{"intermediate_size": 512, "norm_place": "pre", "positions": "rope", "attn_scale": 0.125, "bias": "qkv", "tie_word_embeddings": true, "init_std_up": 0.0238, "optimizer": "adamw", "beta1": 0.9, "final_lr_fraction": 0.0, "batch_tokens": 32768}
MLP neurons of a small language model. Each row is named by its layer, matrix (gate and up: input weights) and neuron, and shows model dimensions 32-159. Each number is 500 + 50 x the weight over its row's rms, rounded and kept within 0 to 999. Numbers have three digits each. A neuron's up and down rows have the sign that makes its largest values positive.
Before each neuron's rows, "fires after" lists the tokens most often just before its 100 highest values on Wikipedia text that the model never trained on.

fires after: ".", " .", ","
L2.gate7:541559498577548528574490455430475518502486563487515525468479524517521458530563471554447529473442551496610541531532526548401537453598449492365428495437463530516536599495514498413505466498601465447527494588516604435554461511515571482567443397475469521561500447437488503475567446532513589470570557547481473514527467443504508494510566501513528528560450393490538491508490432477494555446422
L2.up7:484551485451525545502555454403520528571503557510491559464469511526481510561517501583418485512419488477509509550439525528434637495516491541427497485458478565539607522486515524468484435543531469430552513574468451474545418501492524508511469476499609520465510435580437538490611478524509619430571450464536435519493487385419517501474565572481593585505414530482516522549530480546509543535419

fires after: "\n\n", " the", "\n", " at"
L9.gate143:403428485483456565528461531534441496492506459482483406493520592536395510562509507491493470401561507473454441511464490504565471575504529439512533535493538451474453564479466523477567455498425469465390488514480522435356518529474520475534611504493534371605535535506435553442488469452520570489454509465579415473572481560471581462557590469466501535571494559518537422487525509551564431501484
L9.up143:457477455524474443508479474483431474482600508485409552482466501588503515487508478520597504529498468461505387531557411474492468507431542515499527569455418532484499506415451502495592537454472448521529427516550489439505498535474470527484552568506538467498479535496417537535457463544476382509462513427527523559536586499556512507435424533520542546472580448534545487483494583469490371464519

fires after: "\n", "\n\n"
L10.gate506:515489471479519546501515429597513572535571560517450467467484538491472492569532470423565459495520482506550506553577455533422529530620579514531558496476525476519440483535526468466479363512540439497489515489498540528565493530505455490488589496525564497582522519464529527499473527503332568522443495447493555352584517512445515521535582555412382440495512521574586489492496360529515552516471
L10.up506:511420540455509504421507537474451487453475420504508504578520430567565563450515499445466486585497436389645485528413453431492507571586449505532472447516438557506603493533525422486527529516580517426500504581569442474459452480565493472511565537535533516508520559495581518571497532453532484539494543406424433487521590467589442516534575574575525555469458480497524529501484431493490452495526

fires after: " |", ".", ")", "0", "5"
L11.gate174:518456580449458505511573445601489467487517546504534551436529465510494526498467534467476552412577523458463554512457544452484476538517474466432505510535382559457477468521419654499406527459565465517449517527402491533639483544467450515362558482437461477455501482530511500434478497419468510492398552456479514446472527507552485426530536481406463492505475502512552446560455459500440517508461
L11.up174:457511521482461506492544359610532522530495472531484552585475518580521513467502581493491504572520446436562518455485538473454520493534556509548482518469412439521457435580479461476524570486507615449480473453416517428603474494533511556460530533434533479447489441478476549592403503469502529548440540379492498516520548496514422452558573573387508497479411412551467558530457556410539563539530

fires after: " the", " |", " in", " a", " of", " at"
L10.gate303:452538551614520519568521470554467462492463492478501442555511539469426464497527481460486466514592519571427503477559495544566494409583473449597409490492552441551466452512460475459537438504538456480502500523529464514593550580444418392490546468463416497509457523504501514523695525515509507531491522520505518500574471468471415483474564460563591414627488520549467608428619547449599503395490
L10.up303:584470541593500474439404508468554575475520427515530426605466574562523471489505475508442520546515511475489500541528472602443460360494561512488543472518452518515430506503453501494513554519619492479553485624469608556564422560491481505524468450469503399532505638500454554392537477453558452537433492484544503542432489523536525518504444593449466544512454564549465564535501531486576621406432

fires after: "\n", "\n\n", " p"
L9.gate282:449487504507428461451479445534490575558524495406450406371500529527577491571465458491459538535538489477570521496496560455498496571443502423468495474471548451564492541461479501440459492540479519451520577500458569439544473492500419530596457484475430409444485520538468492456471464518485436527518563512486440500501411447418448468383579553433538416485519539527502466403535544482547466494432
L9.up282:464494484462381462533518398501434529446586535470476462561497575517546484480520537488509573442467501468490441536403359454449426521474472474485584502479515487537475536516485527485560486447479527555479398592575490489414494537397508526468550456556542473637412538402481507463466547566465512442457527496468493428480553446423542549513509494504491571532533420544496506445463505425516453496542

fires after: "=", "\n\n", " ="
L9.gate305:424498516583531448430431500458570576507591471582544507489484547508488528449489524529464553476455464455554466549420438488387541511432442481449572489508373504558527563562533519458514497511531515552502495490522588412566520532411494566574479468561495496577499404429492563607526533409435528460433495494509567442474445505491497476435454533436440453533591509522498544517415520454612509435500
L9.up305:418519518487443451426458468446493515428475527504521609542555431464569585519466408489452433537532537468509577453429501456357606557501423480447496478583500493513466494523534492505492573478583477487439556472426633456574502559477513543496526463464399554517512397494499492580440547428408558530592505495551561502468522464470498536505498480448474495497548477533561550458475445535507395455492

fires after: ".", "-", "|"
L2.gate498:548471589526557524499458438505486515558463433430441505522539477540549480483477501474499485478483607450545486571492542465584478409500574529536453493497482433495615550507508439493484445495511510492538465524554470560476550557482455601610448550474605461510448374485499575499402459500498470490543573444440587475431464476490452445542531546436436593432567576493488540572497498481464490528482
L2.up498:487527523393500475551500480389442457389476531441440463502434420570420500522399510500424491476465552438470524505511540438466472445448477503519419465506487528532504436473579533516436517368479522538434534467532433502506563375498459516381563484582452499488509517439512466530470544489625483446507472489536517478600573501499511524542479457548427486550467568491482539591547521495498535558536

fires after: ":", "′", " (", "°", " −", " /"
L6.gate120:465425519461613469490461486488506555488556464560474513528485375444512539615582542411591506448573595553524496435447539499464550495488445600471455603485571522519519504541445502450504490461478467440444522603522502476576428521553549601565510537496530489595499405531498528569499501413499523529613483520534468457529591531504422483375567464494485534501499505490488490459536497552453524429506
L6.up120:392484498471474542494453528399439587522482549484489481520403434556473578431492423475598509540464556500521404580454460502539497481486552558507467475443501485476533520518438498482427594407472391437541560602471488516571516427509574521523487411552518429409565530556475579567499472493536494468603470533579414479500545429423471524463484491475510542462526421423475462577497569555541422550477

fires after: "\n"
L12.gate30:438427526531505556530427494478397517506574459429473438512482500489538447456499464464577522350516517517432411547489525473452481527562438541573515492512534482507449576475439511429478447412499605536406468532485490506506546518420474518424525525476531486490559519433433569560449512470475461513408589500551538492560466652462362540588546516430470482488557393491586506528495550438534512538506
L12.up30:424491533397510496561502528551439543504490504487537458414462465493506471515519375547430471504432517514597583437527475435563510536441571490514485461578564513536556494527571565505548506479465514438467522494544531555557489502541450494525500582475468494537473559526659504526411493411512543665530520413540404563483479441447463524446491504524501433428445408475586454496488541506496479550482

fires after: "\n", "b", "ou", " O", " Al"
L9.gate510:480549446469479515432434514483574468486402444534508557360493562495511421567446466444455514481540549585555445471499461451529509550482503487485520425532372582493516436465502404465536437518501367482443579543563481536533466668465458417586446500616423485482562480518470548595445541462526610542474505423528470544482436428512477542482497548530481507425463568489422424485444523564526503498504
L9.up510:532484467396535541497513491646513567492439440513475528494511493498460610522522408418557553484454550519494536544496526504536509480515428487474601462525559419526453507484577503536475547493479524484552536521554525515444383539458411513462477442451515510420581504493569559513456491517453562514453489535551433518535526467547402614522512592493433489440495453454463533571480486501492552508496

fires after: ".", " .", " (", "-"
L5.gate64:536558509547548498427565495470421478527580599495427495485487555428364429527569512505507446487497422523547527567458500452437528531520393615445482504425458496447521536543493562451457496527508520533527463549383449451528438497452537541560482484558500531508533471569483528499533525480508504499600435523556483485499543548502576496489523498434468481488436546439481488491495483463579576502421
L5.up64:541539503516520431428499478517452457511596603503479546538383541456462517500497505565486441475527522505476548554496506417480536598503433592513472452472440447483524509536456565507494470553548428528524555554444436500549443514455533470518466492523465585462576531547490488514470518433550531391599412478539477429472559474418433454508480512551590526498436474358505557520447488497575540489497

fires after: "\n", "\n\n", "  "
L9.gate289:432471446541516502491444543567494509553501503541527478598384559559542580525646513478610507419523417494503545422457502490516506489518410484586460572506493423443495506507476476457482498463536419511478442560511491549523415516406466509577486531443488443556502551484492598488481465484499484476555461523508441471492452449532431507433451589490600456481535581509507436544448550448465503484518
L9.up289:508574436402537521575479522484481573570535461496481376542478511450521522469515549499502526504536536455529507498515402494503438542496417537547446589441393505545471479556499507504547506500594571518512475442457462474454382567500489495464527461395453507503519426431495570503598574480519490480414474545489479564469553552596520538468437494489546581532578555464519439528519512505543554513434

fires after: " in", " (", ",", " In", " from", "–"
L12.gate493:472463469470457496537404468577490551514612516446560504513481503483565500509547430522498553392544429514527539508418505494492465529625442552505634464465563527549516476466439506432553552501481538450500531544543501499455550516424438483413494472463546492420399599367485527489438457584537384512517444578451444425525457577440433454554535505424468550495582536511568590460502490483503535515503
L12.up493:446408536556503623421434467463466428450501503464510570544495493530465528377569529484511436477534506485474437383514401514523604520553496471479523524522518550455534521434403600492465515431594391482390502543514582563451503537424504490475574501526547494476550530490538429450518478476473505568505499461602483453562433496482553508530574436450569567524608546467490487490566538472497485428572

fires after: " the", "The", " a", " The", " an", "F"
L11.gate47:538496545533530540452501499567476563510596470570453500447500606485449511581406545504426518533625488497601541489554550469500500538622534495517485540506453559483501503491525610476460501536536596531553561554548441573536607545462454496515501532505401484517447515476417461492519508529535562493458512446536485573496440510465434388510541493465552498509451559476473470451500512601574521513434
L11.up47:510571434549461371560477442508526565497490533469537533557613495465513556490557564484534504481464458499520583428456460549521477520552595500525458438535489425527496498490474473497452463527588533478537525610509497504433514511463557438465594532530555476462447572488614409500447590471547409540462418515528496487517426514498538537597551550482527501479423581561472457561513545414504407522561

fires after: " the", ",", " in", " Switzerland", ":", " The"
L12.gate434:477474509538521608474446427384465548467611479441471441405562523440438570551566498480435479471504467587496559505494478498562585489476431522509522571443421564472504525427474544476493570545469484516423560473511467548495437529474418533500473535477500451506500509472469536503487469527515551513558492539542465454533416500543423458536546500484536455498563592434495590478421481551581521440474
L12.up434:547512468444538608564551474500529525408531500484535583497531518481518599543489553535489525570495493458474511472541412475502575475484449552545497458501412542453499379541554507515536590595523401531483580463594457505442452533533524488534443487632493438447464562516466429453481500412482558468535498479529484446532460525446518442536518527490470511483564551439481560482457471585568499447622

fires after: " the", " circ", " pat"
L5.gate14:510485535442547490498478526532564512421581462560490476602442479595555487489483516511515483509422486464580533564454582487434460512606522498486508474485475456590449438545415542416504613459556491443489478408585548501441507509503461545404565461513489411515480518458442502528489540566514545485486407528479377457468467498508429537536542502451448526556387492485447482503468527478560496454543
L5.up14:543471580592573518500480488457462559462486463469517510467401473552493467486435531543520550398525560499445444498592564558517452454603491535499471540439578454526481589395591584497463548544445512497586562461527525522422405489474535511488500584426492430476478433592487507483486560515554541487489565457421501547592517543530517564530551462471454530489496549528397528513554539500508553627525

fires after: "-", " (", "\n", " \"", "\n\n", "so"
L2.gate489:494471490410514475518540501462410438503450517428583589468465499535401478465513470528542438486542511492482509552398435519413555515430574448473540338531568521468491483572426606463605477551467494463548538491565445436538494514442473479482621466532430521517413443512479502452568492427474520515569466429541532532432480425571416514449449472427401481507523571482437562528510543572532541486515
L2.up489:530536545488548478451544502478485506584544491497418520509558563513492510466485461540503545449585616502407525534500443479459466549493501451572532515450536517556473452548504461505463499535486509490514442523484460541521542525435612469538489463484528512479560524451511556420420472530400422431584532408560536489534573516432486505337598554487544556527519560474477586462475482506519517547527

fires after: ",", ":", "′", " ("
L4.gate229:505530520561510536562480552476464540592534554439440509510504581423448526619568501530485468474570406510521609518457467553500586451486438574461473379474445511572569511551477511471469516504531485471467579469390418488523413390500507464546533504537494530447426518553485523481502577545557494555577453521503500455563569478505599468460532534453477505521476465463476441429557573485413584461466
L4.up229:440431528486489499480481552477444538544519520451390523484445563444444510563570504545511553586600451585473586526417468551411570461507420516437513411486482560567608525579423489516463539491561417440529533476463425511510419468512545442464527451573493485484425507567535539476463546508513468473546425543453514463532596525493499557487517565509528576495477479505434514418525528550439594527507

fires after: " |", ":", " ."
L10.gate472:547501538514411462371345509593509476463486521541467572496528479445502487574472509574425444482585509492460499554508477474464466571468518489435482432571459457470539520487458426474507498522577464467472487493542441558509483352459507559584500485500581426582471524535406552450496513486548452440434463540574514518496449543506587409519485544542560510494537531597493441497419382454540545455517
L10.up472:472467492585432521469445513540465520552533559462478463533458466585517528533398567436532509448459544465558399467455527474485502441445477528508521462513465575461543549438638506497545539452491426440502374427484478458516476423534461561505493459570507505420454460480486543494412518456534514448526580459584466573530507541442523380568523499470555534504544506522536528449526355486530478463590

fires after: " the", " in"
L11.gate368:443504444525503556552461463526468508412584466585527465526506533509549449513481477554516482453508510558585453507440634574521504541599591609488629403423580469508515607504506527450476501447506474533525483498431478467452494587573508576540473541507497499456552615438518536499537554578460580572512446511548531445554542510421431601507482481483505452513478429428493541469488443464577528400589
L11.up368:484515476451567543648490459518558496483486436525526468607518491517554508557518470490533483469473473604589514530518511521491499574553592533553538510449631408449431503556509493530516497513568612463545458584507437512416503567504498478430529544522441483482560591490461464535533573515560615607450522515476494593494530509553402469510425463505487444570505456402498494505536526501601472458422

fires after: " |", "\n", "P", " 12", "1"
L2.gate52:501541460504554462489447555518449546479433364409425392565523540498580468478473466521509496528481434484454578410510490410566549558483579435548443484511474528488496541539479510474502536468559520435514451542506416562464539506528470422479550453521596573485523528408602527488457451434537480510399614418512475446525550597514449460532502585522456551383607385497494491590478407461509464469519
L2.up52:480510484512533514500494499502503557539447414486447460582476607422534496518482494569476456521470443451543554466486528442566583575604543440505514453472508504411555571517486497488418546441613499397494483530533463536536450517500549485491573498519563511517465549402577589517438495559521469542451622446498480417540441609454437506537489586498479511481604455568503528628448413484448529458507

fires after: "=", " ="
L9.gate68:510583548586575400472481476562474490427479575597538498560504501567462571544461547498464543496506454518421462493581568476486503547532549630427500606386446498389503426482496536478445479640409441445490518546478424497607569468456467571514521545595429480547578479504436519504449546513477480516432495471426496491455521522554533516505530528458546603536496527535489431469468551547572490488477
L9.up68:447466451454479494493413476480514452507565516503550511532475501570477507549501424479423503503506614557504497554465477503526419519417520383497495503591506548496658463473473419530491523618537531461592556442445489547492508402463530522549507459584441495432561448561506472622538468596484548496460532490563491537434571534600426502475465468513403473483556501547411449503429523508469499474485

fires after: " the", " of", "The", " at"
L10.gate50:491435575682536479505505500534557522550564462459525528423510646475470433551466601518466512478477529605532545556540505520508455461559541484413565515537506443572512464537573460454463523536562501576526496467564400576465553561390517414539521515515428390448437568524469553454526550464509522463521563496538467513446460549435523445493564453464491468528423556486471550439490530572538530460428
L10.up50:470487393482603482488487638510447559527424444470445525515464430475530601455464507442530486576461455466537579560515560542464488555491508617595550489452625566400476492502592535484458474551500497491470531547493402468463479541502514513419459624471467437489457478526478461466584491448581469493510494524465501419493591497540519471533528512450449516582591516393460488530461503597472524477580

fires after: ".", " .", "O", " Ve", " lo"
L2.gate103:522544562545474543516525541484471502479525501441473367540394521512434547588504526527494546496558505480557496494434496526541472431538463595527531522466461493556492531574502508441536509527518459484471504512443471444457452446466443452515477486445512623460507548438468508473478559436602478570502442499472394444463607478517594574437442508527584452584476479523555443524424531385487537479483
L2.up103:492536582539535404487558517465491477512488601515500463530533578494462536511535470572504455471500498418515507530466537553541490495547448540552569519490445456517497440623508534486532467563500480481417550444437449441534457559554389507513536578506548577511407515439474505450458573450631540506484445552477452435598451421448497490539532467513577429491510509511525386481460415473550508516452

fires after: "\n"
L9.gate15:502409531482543527491514586542562550498557531458523528487589501518479469542603419414466572442492550512526498466414384545478543508503483509506560592465518537495540552441476425471435521468506512478445507528533433470490497505475455493556601480489567502565469461521555557645464487515508520511508565499567425462516492479428492500432621531489527409428482476554535565507498485467524518483547
L9.up15:446460492417518525607481472538464491665484510539535419479516428479521555472508443434488438441486392514585527402434542507582482577539485422638458486522539428542496460547589505475480538515510464487509471436478473519466417598464505513490518544512613493485523531520613415480437600444515517517445445545425413439513500513465515576485529577534510516500529521476489483572568441535523527503445

fires after: " |", "|", "=", " In"
L12.gate134:478563555571488530511486561480554541506524498576574529385490520469561451501507510573475500466453490495523430620475482628396518475536511464572497420473434548460491574431604558462481557513504493540551516454577465566504597445417505531558488490469473467523524606512551515559525486469527485458532506611526444356569377528541582499465515529435519438517585438558542433505398538522486588480511
L12.up134:603518395549485591509541517556479492542525459508501490510441480484459498469540558439503509558527365497491576474415537593493504424497515533460493489474487450448556446548449621514505506508538504466531560491598384543511533568568456497467519483535544506392492572440498450476544536508616517437473463480543493507493455480562499459447521470537543392475546458556408512469462462503610569561425

fires after: "–", " (", "-", "pp", "go"
L5.gate122:538436497468541539501450512463432608534497527428486435500454554357557486514476501451517498479573372505336443521537450480554530601480471495493571521506544459515575493555516511448533520507512498468465520445532482420402454515431520509479417570510565526418331540501403529530521497515449461506554484424614488432517543464432487548504408579504554468481513509432519484483425529430480457528513
L5.up122:444467645580454538525474470605516516526396516508472550613489460418471507576541455470414489506512470553479476470510511567524559448518335475515538443404527514488541490538498633486479468518524533501521472495413451535491506471469553475510490480532477567456402496600512502540491432529411556450539525593552525550499531527450488412438539421456433494526421447490502453520482448465441560541489

fires after: " (", ".", ",", "′", "-", ":"
L2.gate48:552513483461544572528454535482512451563448587502527459555526628550478449558587545464523499474540392423440546567460406496508503488561522543509505466388429453428558476493487538462529488485530435446462522465485433589525391454526489468497566491433481523564419625542533541517602450459505577453485527459572534454538560462474580494423467517494536476518567536530596517507458515578486605480540
L2.up48:525471539518518516532500548489456416576519532498499584522460532528454461566530484526472417512511373462554490580557507468488559469442477525475393502446445467496501456426473588516496438473438523516460498504451372579589467399490432443516564471480528525575455590507423590611610478495482576428555506487517520500470593493516529420473598505443522464526494520547504535516501542543543618535546

fires after: " No", " |", "-", "|", " ("
L6.gate73:522560509500535447528406490561488515601544476544485470371585507480517460501451523429499419510548413561509436573509558466513488503604551421540518572416451474507621454559554470436511439619492479526516560520547535531496525520431510490510363453501535499595529465503572532510438550478428491474482572501484545478497409557531445556490544540479508437448551485573524533520569469453603541508506
L6.up73:558518556468508454608538532482484514566597528607463530472467511537489582494451476527465489570488443510480515470573541523567532436545533449450492580490485424458573354458405512495482413414449501605565468492452460500447508474517528437470493504459549521616611513600495465535459519476522520488554563519489525523486379598518498450446493504539521463541450474612535496515513429417622498500490

fires after: " |", " was"
L11.gate393:519562522537451466460483602512494490558479521457505491458541488476551626567448524483328468517553493604472526396476408504518509485533594490423527495525478493473462504552514479438499500521474396463463534444506418512450516496509511491519525433422533513544432559425451519529470554536488541498580523578479450410542433532509578433447528633516514444535557454442465500478459538566490471408516
L11.up393:478537495568555489475413507588458483628475514474503554539505566440566509510484493557430487493481530469473466462442445510444564480548488551447489556451485493449455510578500527487557591521500493458478554420562483605473519444527482548538474420524613415560465550414480555534413472549452542543541504541439469418522505521436530502570506517478506488479538495485476463367562451541507505506493

fires after: "=", " ="
L10.gate316:555494492477500569565453511542531462496641506436558473512532506463481521513491540450391525451524455550489487516563479562448496495493430516519543586456478428517504490511491515448514481486512550538504450565526511420610501402422411602461579510465480517541613515450525557545502535543462441443455516522481508493437543473422524473507460402448562560530498480433569539464469465410559463473534
L10.up316:485525579630502393431458485578454537536538561556508496442528574512496579543579334557505461548541568437547553472443505508588535553596479553500462438561548538484534537494555503502477539544561448464495562540473521509506486559486517507550504542499539513439501538494553551501514543450549512474467446476570489488572489490546575524462421465472431487455483573502415421429410500464530371497447

fires after: "\n"
L9.gate125:554523487454472442617510569503505580553506508432472443436647530493541506476553536480507592493530464542543490457529562478518462574569478454426551505544428549495456496465475483441517457551505502590504482526524512480496492566481457448498579468522489582579486633497526624488496508502474523488478544480557392531480506536526561489408504565500495482421470553521491395470530494475563471452420
L9.up125:463505512494529449561464600471459481408593400486452451492466506456525431516470535476526524514493461493437542520573505561473432487525541391521507461562489481495608492529499523517464493501444556617517440521536500583475517512435485486470482559422452472481532516463502486529485560562432450482558434477531516530483469603516432466597486557559495524453474465513564542454624512529594516545537

fires after: " in", ",", " University", " of", " |", " C"
L6.gate500:473436553528512659541428543525450544411523531467536495413512471547451442514422481448489517522592462519479559520468523491632502485453439472489524581458526591564535525394537509482536444485495378527506470423508428492447572496552362442492526487542540468552478578514517385451521469476466494536503477546596428469536544419522570493449492501510491503623642459492506440459497528511426534436426
L6.up500:465450416491460540502519461463533469423498553485509546509495572599517527480542468436483627466572548597452492459491468582557514574413460577421460553476445526463421481534490448486443487530482501529473568508501532450475483600473512446428609532607524473463569474375451491448564449418590570465515517370484562452452510507400429464501548549440555440504521469523475524551469484495505524471520

fires after: " was", "=", "-"
L6.gate19:417512438500532438537445493554420477549483451479510457560499531553476447531594443455452486608542437468501473365430567526449537461546407448526384526487452520553466510522427528434479579539550533543511508486534494505537581551514537517472517466548533573451521526384506540538511520486498521513469476565489497536509419503596471457442449484401456438509474618471469436528520483551554464474546
L6.up19:520508487454479512445547516563509596564503546547520489450508545481443510526461452587507490528442582550608512413414535478579480498460533462536527461607411488492463524564551484516516416554546480397407496551540487561577592527406448531446532547511404489614471452509504398516477451553411482560544532490551555522471485537456568559490605492511447473487531541488532526473547486512471632600476

fires after: " \"", "=", "\n\n", "\""
L9.gate155:492488531498589455454426446542484476456483504495524497482417507521515458532588532496539599489533517564421542513478504553576527500558531481523499525528601486390548499530483515483562440563633452484547453523553446577533452544378510524535485525522486437582584431475552507513516548549440440453533541485551496411561483469418546449457491529494574511547510517548455492525467502672561531435628
L9.up155:452499569494562522473549533487464529531492513488472453479479495406507493466582484557479559414483569466481458528432465529568562577536433544553500580519586551430550474510439521512525517550501470443536478540424469574440464578356453564473519550469465490608569455528540500539569518543476494457514541573544503463540538542617534477499468437444421600397497516546541594446581539500502511530515

fires after: " |", " the", ":"
L11.gate235:487502560587564424413369564524582511518488445459460400535503491494506422559508565532481584450442444528482465466571493491577551571585485534471500521506443558558445532492552491480465525517477474513547497540540453531453487499401507446571558420458559479525458479486357526531519473447545511560460573472481446450483433502533560543447512506508511518399421563604442537486518473440498440422560
L11.up235:441379516527437530485555480524484450421477531506516556450456555483570506609526487506422418530474559512439471506494456583576458530488460534538552432575487450421480432455453527476556504488446517489475489514436451502478477530606552462569438577469579457458426524645459452471458552544502460563475483501547433499540503500541489471532508517500613443397570521586475522605449466534578486497407

fires after: " (", " backing", " was", " and"
L5.gate87:449486536477534492412550483585482509461489456607492550519469461578445574539491502469436522572488461544476524418454513478535429517573545544527465463484486503506407460515432543523505516508527427529542495494559509482367537503487570476544500609502513426547479435536594475600451586595471498484544488492515489367546411524564482441496611523509458597505556508514399526517479397630553484467533
L5.up87:426496453484500469373389471523533444470480483494413587623535480543527482581551507478561425539405452421475408540533456454520519465474556494559464488425431428559547485588468541493480504500530574505435444500422477525489454540624590523477548475515588454515529392368550486495456444533445502577559548444468534447458473477446462551514474508480462524404453541515561492560535462516472555494519

fires after: " the", " The"
L6.gate371:503556553488512490436524487473579519533530427476500592484527558467477476540525596534533550536535536421422471526563534524434488478430506497501469482457557444500491361412448442470602461475547425430574418607531401461421457448488491433453432551538534447661469448427456480540527535571568561592550429484512474519460461520549518560566591459562475603602479516508494494522479565538485516473474
L6.up371:470470548531525548515562560490502511493535518531582482518533571475443483463489565619470530440472453535488400517560493500474472482380404432578422536487438477555412480479436552475522486535559344489513490513583464468513540455443467444400507514568406475573569485392449452455499536508569514504445453443398477519565502576484435519572577457494552531557499517514453567580589456592418540520402

fires after: "="
L10.gate266:523558547511578436567539612487544541556609467499515503457480530491522441556446443536450537451579579420497515585492524534457540534534361545409587463489507517533547488518522577467557489483533428518465511455439449588489443503487501535514571517448608501555511588533495454487477560467509574505474474484541482406540443519551536548568461487520425570507393488488480411526441458432477550404425
L10.up266:606549488558363526453468478494480523502462520485516490536463509588376455447560535487539415479537453460507461458516456564534462529479502516548454444533451516566510435488545534513440449546576531475535540510469458441513536614459430573577510518592525480440473519543489538492395560531471520409367505484534523537481450489555504455497488496477498397646426488492516579515519431500489485458564

fires after: "="
L9.gate404:481501532587520498445503475549581581503496387557596486400519593479431535551530472553515448473568503450563542463450590596353476541498465477448445430536439492476474489523514559455536567562463475522537569512462486581491475547479459582620456508603495480540547614534400554537505508474590627519486545495517487500432414509443552556521445499470545539494480472494434501491487523477459444470466
L9.up404:491525445558398461446533479521617509474441509523510507463481506473454503585484428583523424501552478415564524436414481583418436585454522452471450462550448474523461553534474482515437520493453513560541594425474564522455471538512453555537481429548443540459550530503514519547495459454528560456536499612536602483486455478493587562441436475493509421450508525552442561502403591441418448507527

fires after: " |", " (", "|", "–", "\n", "\n\n"
L6.gate342:590521464450540486466568520572548486522485512455510529552500516478459589549555432465549523402583501471418431524487508482468532474569442444569478512480456457524400458511456497457465460528503543564526475590499484452494442551460531544428503478472561349480495424513402453477559569490509437448437559465561501423613488634455536412464460514403480514585536481497451531538476476474537466460592
L6.up342:430571523575569449449499529479454494515464498512453542447439443476453552476559489408548489419501427500460472478482573472489453535488388495612569560550460510455496489500548531487557496457465503483467443491513590493480444531558413564467524513504478448443508517425565488489480502504498383512535533478518427455529469527477516544573477574443548611502453509456464595394502489463421473461538

fires after: "\n", "|", "^"
L9.gate54:465563458534517456461438599428446558536537473368492510434484474512574580478459487592493550516436485424599536468550568452422538544568448505516491511496492464508497452499499470462449435530484577537521468564401508474582335549474429525513440559427549521520504494474391511557469443550554469497512466432619411445572528519519587468479484571449442490551459524458509492433459553478501566429468
L9.up54:532489484511492519593540520459393403573446545458473502459567490561402459503502546501464538500474587450551569466493531460506468556477459480580540469563503449505491487572503593495593479477560501654471509588461554605538470532505483503435530546527541501470539513537439440476512511521570542447403498551517483503541552468475563483534520442488566491498483524478526556471632471410453569506475

fires after: "\n\n", "\n", "="
L10.gate496:423599514514493522526528559507481448435513555560521511537471515599428558502484529481432482486580489511456508509422440517501442527549428410494504579423497561465474544409470450506503444502512535472459582619548491447492494551597582517485607391541526406511560541491486521449451403488507538495558529522553501466560454402508554448529567514530393551540490499478497382464518539420507543466541
L10.up496:519429515509456505423429561407446510519422501524598490450468548550536539450575534529482566575578539474520452526444509538368518477543480516394538409495469630480490477471481453508516409396515415465536506461474498492494483577534553635562524522493578470531488445512483540531474409417430497570482583560406482515536570542468470473424479426538514438562436538477380520506520497577501573507436

fires after: " was", " is", " were", " are", " being", "s"
L11.gate509:437431542455532470484492496432555490563559549478538570426487452511585578484568449505470537580447407464557525481439495409532438549538428544504500511569592460550449554543579533508505506514474467567466417529501476590592574458519544477536461491432536495561514477498446513534480579552517434397462518551559478495538507577505553357424518472451510489478480526444473445412481390563499382555488
L11.up509:491438475485465530581478516497504422513470549479357489462458461486354482501557481463424471499490611583556486397444458468505523563484527449388507500499551470489534466522448479466498414468461432554426592510430546501503442540506513548503462548476466577468440440483453494425455462511476575529533392473496458454418533458491570447476525502501535393474549524545549544380592504511508531529472